Weights of a small GPT-style language model, trained from scratch on English Wikipedia.
Size: 10 layers, width 192, 6 heads of 32 (1 for keys and values), MLP 768 SwiGLU, vocabulary 2048, 5.68M parameters.
Architecture: rotary positions, biases on query, key and value, tied embeddings.
Training: a variant of Adam for these matrices, 188M tokens, 11481 steps.
MLP neurons of a small language model. Each row is named by its layer, matrix (gate and up: input weights; down: output weights) and neuron, and shows model dimensions 32-127. Each number is 500 + 25 x the weight over its row's rms, rounded and kept within 0 to 999. Numbers have three digits each. A neuron's up and down rows have the sign that makes its largest values positive.
After each neuron's rows, "fires after" lists the tokens most often just before its 100 highest values on Wikipedia text that the model never trained on.

L3.gate53:513510501450526508494453459466502547523437467513515513522476521460477539485512448550453500475473473524498472519479520508518495507512506520522475489543545489467502467476547511547479469501558510481462500475512512476525435492524512517519492489540497509456497515497538475470508537522488475530
L3.up53:545496553508488574484479502508474498495498480512458481500488509531534475501557499484538460485472508477551487499513530523479486524481493505481475511541490470499509457497503486454552508475494515490490515501492489509487479549464488507521528479502465492496497530501512525503455490474506483502
L3.down53:545513501481490499490473481437500504507503491508478496507513523492484515510537530463491469452507527489516505560488490467507509511512500489499491532477527501541474480524539453505449526497493506461466520509483476514518494517455499502504507508547507467472478483547513472484519502542479537519
fires after: " Em", " Q", " Ab", " Re", " appro", " "

L3.gate237:476529465475506494538473510478468513475525540506522494504495506499472512503501527493467486513456451455494478508503536506483497481492510483494537483504527546547485459479496512464494547505512546514542528456465469502509495446520491492503554478479526500476496507518514484498522518522507445486
L3.up237:507562447557477545507521543485466452480507523476522540486467499531473517500481518512494490490492526481457531506556499512499492517499504504467461491486528504521499513504486474526475530547460515493568492482515482471473531506495495473504481509515472500477553501467543528522468462506505456476
L3.down237:471540471510477551482535502508475459544490527501528510489498482461498498484523513442517497548503492547463507487542491509450483515417515476521476501463492482497541510504548510514498510501536454544483513473488497501507503530459529487461455510514530524489514476484503512507526461500507509509
fires after: " ", " sign", "t", " im", " de", " n"

L4.gate735:526500461509522476506447494477485528528476495484481452547489503502467548560523463432518517515515524503504516520515505505502532490496540501487531493480482518523503497515499503503494484486486496495497537486486508519506474523486496489502470531509521477479520547512517513496507549526469510496
L4.up735:528488509496516508534487512487505509526479559521517502510487559528514471496518499483545483518553546505491507461522519493487533484474476528529448494499551477511513517473516474528495483575501485501504507527488498469508496541510509506525528471523474510482497508458489540504499518458459464520
L4.down735:506524499546511487449490458475501512490501495509491486492499459571496556493464513472462522520488494478507496454503441495551494483483484479502496472483503498484497478497517548502511471497486507491487510509498539513479507503494493410451484491500525559477475471496487563511515459473519505520
fires after: " 201", " New", " In", " Me", "x", " 202"

L4.gate467:506511497533547537474540502434485537453490464479517520542505489448483491534485457478527538520498463512473483437508515519486516488527507535530507487500527475539514495492495500545518497535475516510486501484508501461522478514519502509448508513489477441467450479505500494499532527497465455474
L4.up467:515517471436535463445505512484478455498486533517505524498487491499443488516525516509506490513520489489439489478501421463495535457519508483507488523490495543523511488508507497505494460460506465531532458463511499530540543490491497494470496505514474491498493495484526486501492559451491524555
L4.down467:507454492595482425447450477480534512509495507512486469469511498527485502495452530470472500495529533468510490470513527489519482503466484487493523512452455505479487474507508508487553533530496531515475496528490491522491552509483494451528503520505493514501526513472548477484479471471485457514
fires after: " New", "ash", " Lou", "ew", " Dav", "l"

L3.gate418:497522517484504495481517506566476526523517507495481510506527434484482509467510448499545515499487489513490458451488550510551532536512532502498506501511529512512477496461440500458567502520486492483529492510488504484507471482449515532514509500472531507491465525539479477468522513527467445517
L3.up418:510499530504498519525504472517473508520473516445539491498505459483544527497479489471488492462512472493503521488500545471535495468498549508462492488489497507445503479455507501525519520521548501498513504501489480498500474542554485490510512528536498522459509473524481492517486496478466523520
L3.down418:533475532477514462469479507435492501489529523503485502480502545577486484506531543525504444476500497497475533557486516500537510490522502485504513521534517529504538529523532513520467522504443531483511488525488521526507464469526553516481492473494488527505477495513480516532496510525509517494
fires after: " ", " inc", " B", " dec", " At", " con"

L3.gate606:508503501539532514472525454474459475481473490486471464525511516539517489495474482463525553466500492482551490487514475484508488470513481468506488487479526475477492479529477517491518472503533477514491490516487505477506466504500524482490487501514503503502503495479491454482535430445464498499
L3.up606:503466483466489474474526431517500528522505522464501474502500510444498548523507536502511486469465487464508461461447499443466484525514475548489510513494475518501533488551504502521479491496514533471558491446481493494526501513496529504487523530522498500479476504483500500463475473515530528496
L3.down606:494476478503477573498511516509496461492565466494481475511512485490488460484528495503478521477553507460497542506522487455489498495509548542522479482511484502535529499464508529472515494520495510454497486534466493512476523489510508480530509473485519473500511526503491500473545463498474510494
fires after: " P", " Rep", " co", " Comm", " comm", "em"

L4.gate555:448503519513507463521462498493465511490490520500512523489495518516526514501451509511494517484493511509505482437464506539464515510478496472512495415498502452513474504487453516530533500489535467525483527516495515527478504525433513515522508494479498507460515496531489475516482490523471442508
L4.up555:495519538524522485464462495527448510509495547526507484494478490525537562479474518490493525499477488506493481491450484538526516509492515494512473470497490490498529514475502493514481512540482528512473518514510545524488521505507528511530503522464538525492526522522474448519503506481474465484
L4.down555:509511462473492526498536478488483506491532541545469511476529508526528504499490542498523498497490487520485490491488512502487511502488487506527499477513528508532485468481515485500495496520528518455536506483484517511540499515494512457481543501492547503487451476501513499476532527483523504495
fires after: " 2", " 11", " 20", " 5", " 21"

L3.gate547:499497517489495497462453558500466500501504525527475499494501483494539469461526515544530486476495469505574561470503505540513497544467498539495492464492520501494438483493502479561508505492474506509497506441518541466525500496482540515492489542508488523502473507523482506501555532537535500536
L3.up547:443532502481527504535506454538479516470484471504498529520489477477471489501501492457487449469519518486475476495473519505532501520526495467480500517477466525505535494485483479510464499480492523533493446520462465518499492477527480521476470516487466509506510507465537531555515514529511467428
L3.down547:533477482546558511525541504524488508494448546522477510509480495484523481511492507509518508501500498489536495500493483517511523518510497526480459543528502458526478535522487496494546472484506470476442512513522466467415498546508525487514510532484439490506495511511502509506510478503522508483
fires after: " J", " includ", " R", " prov", " k"

L3.gate546:469523475459513543503521491481503516474509562506473518497507499427493507500523528511521506465461491515497506483469518512484494510511525508515515509506506495506516518539510502491502504503490547514472505498515482507525493480496523502477453520534504487466514495525502537445521551501517517482
L3.up546:495518492486521494525456466507529507472490512512499493490471502474462548494512498493504491477504515484494475501466516451518519495524534508531517479499470521477490444516471500511456463471473526502501490482535504470508477465463543513524492516481551498514461564476517505476461536475487500516
L3.down546:499491495494482497495501459480486513480488529513493487480475545489495518532434493496502525502492477469512485504508498521473463463509493521543495558426488466550499502524469475459522493490487472507469526502499471541509510496501529514485521551491476475505496475492478504528531515523500496492
fires after: " D", " Sc", " L", " P", "fl", "on"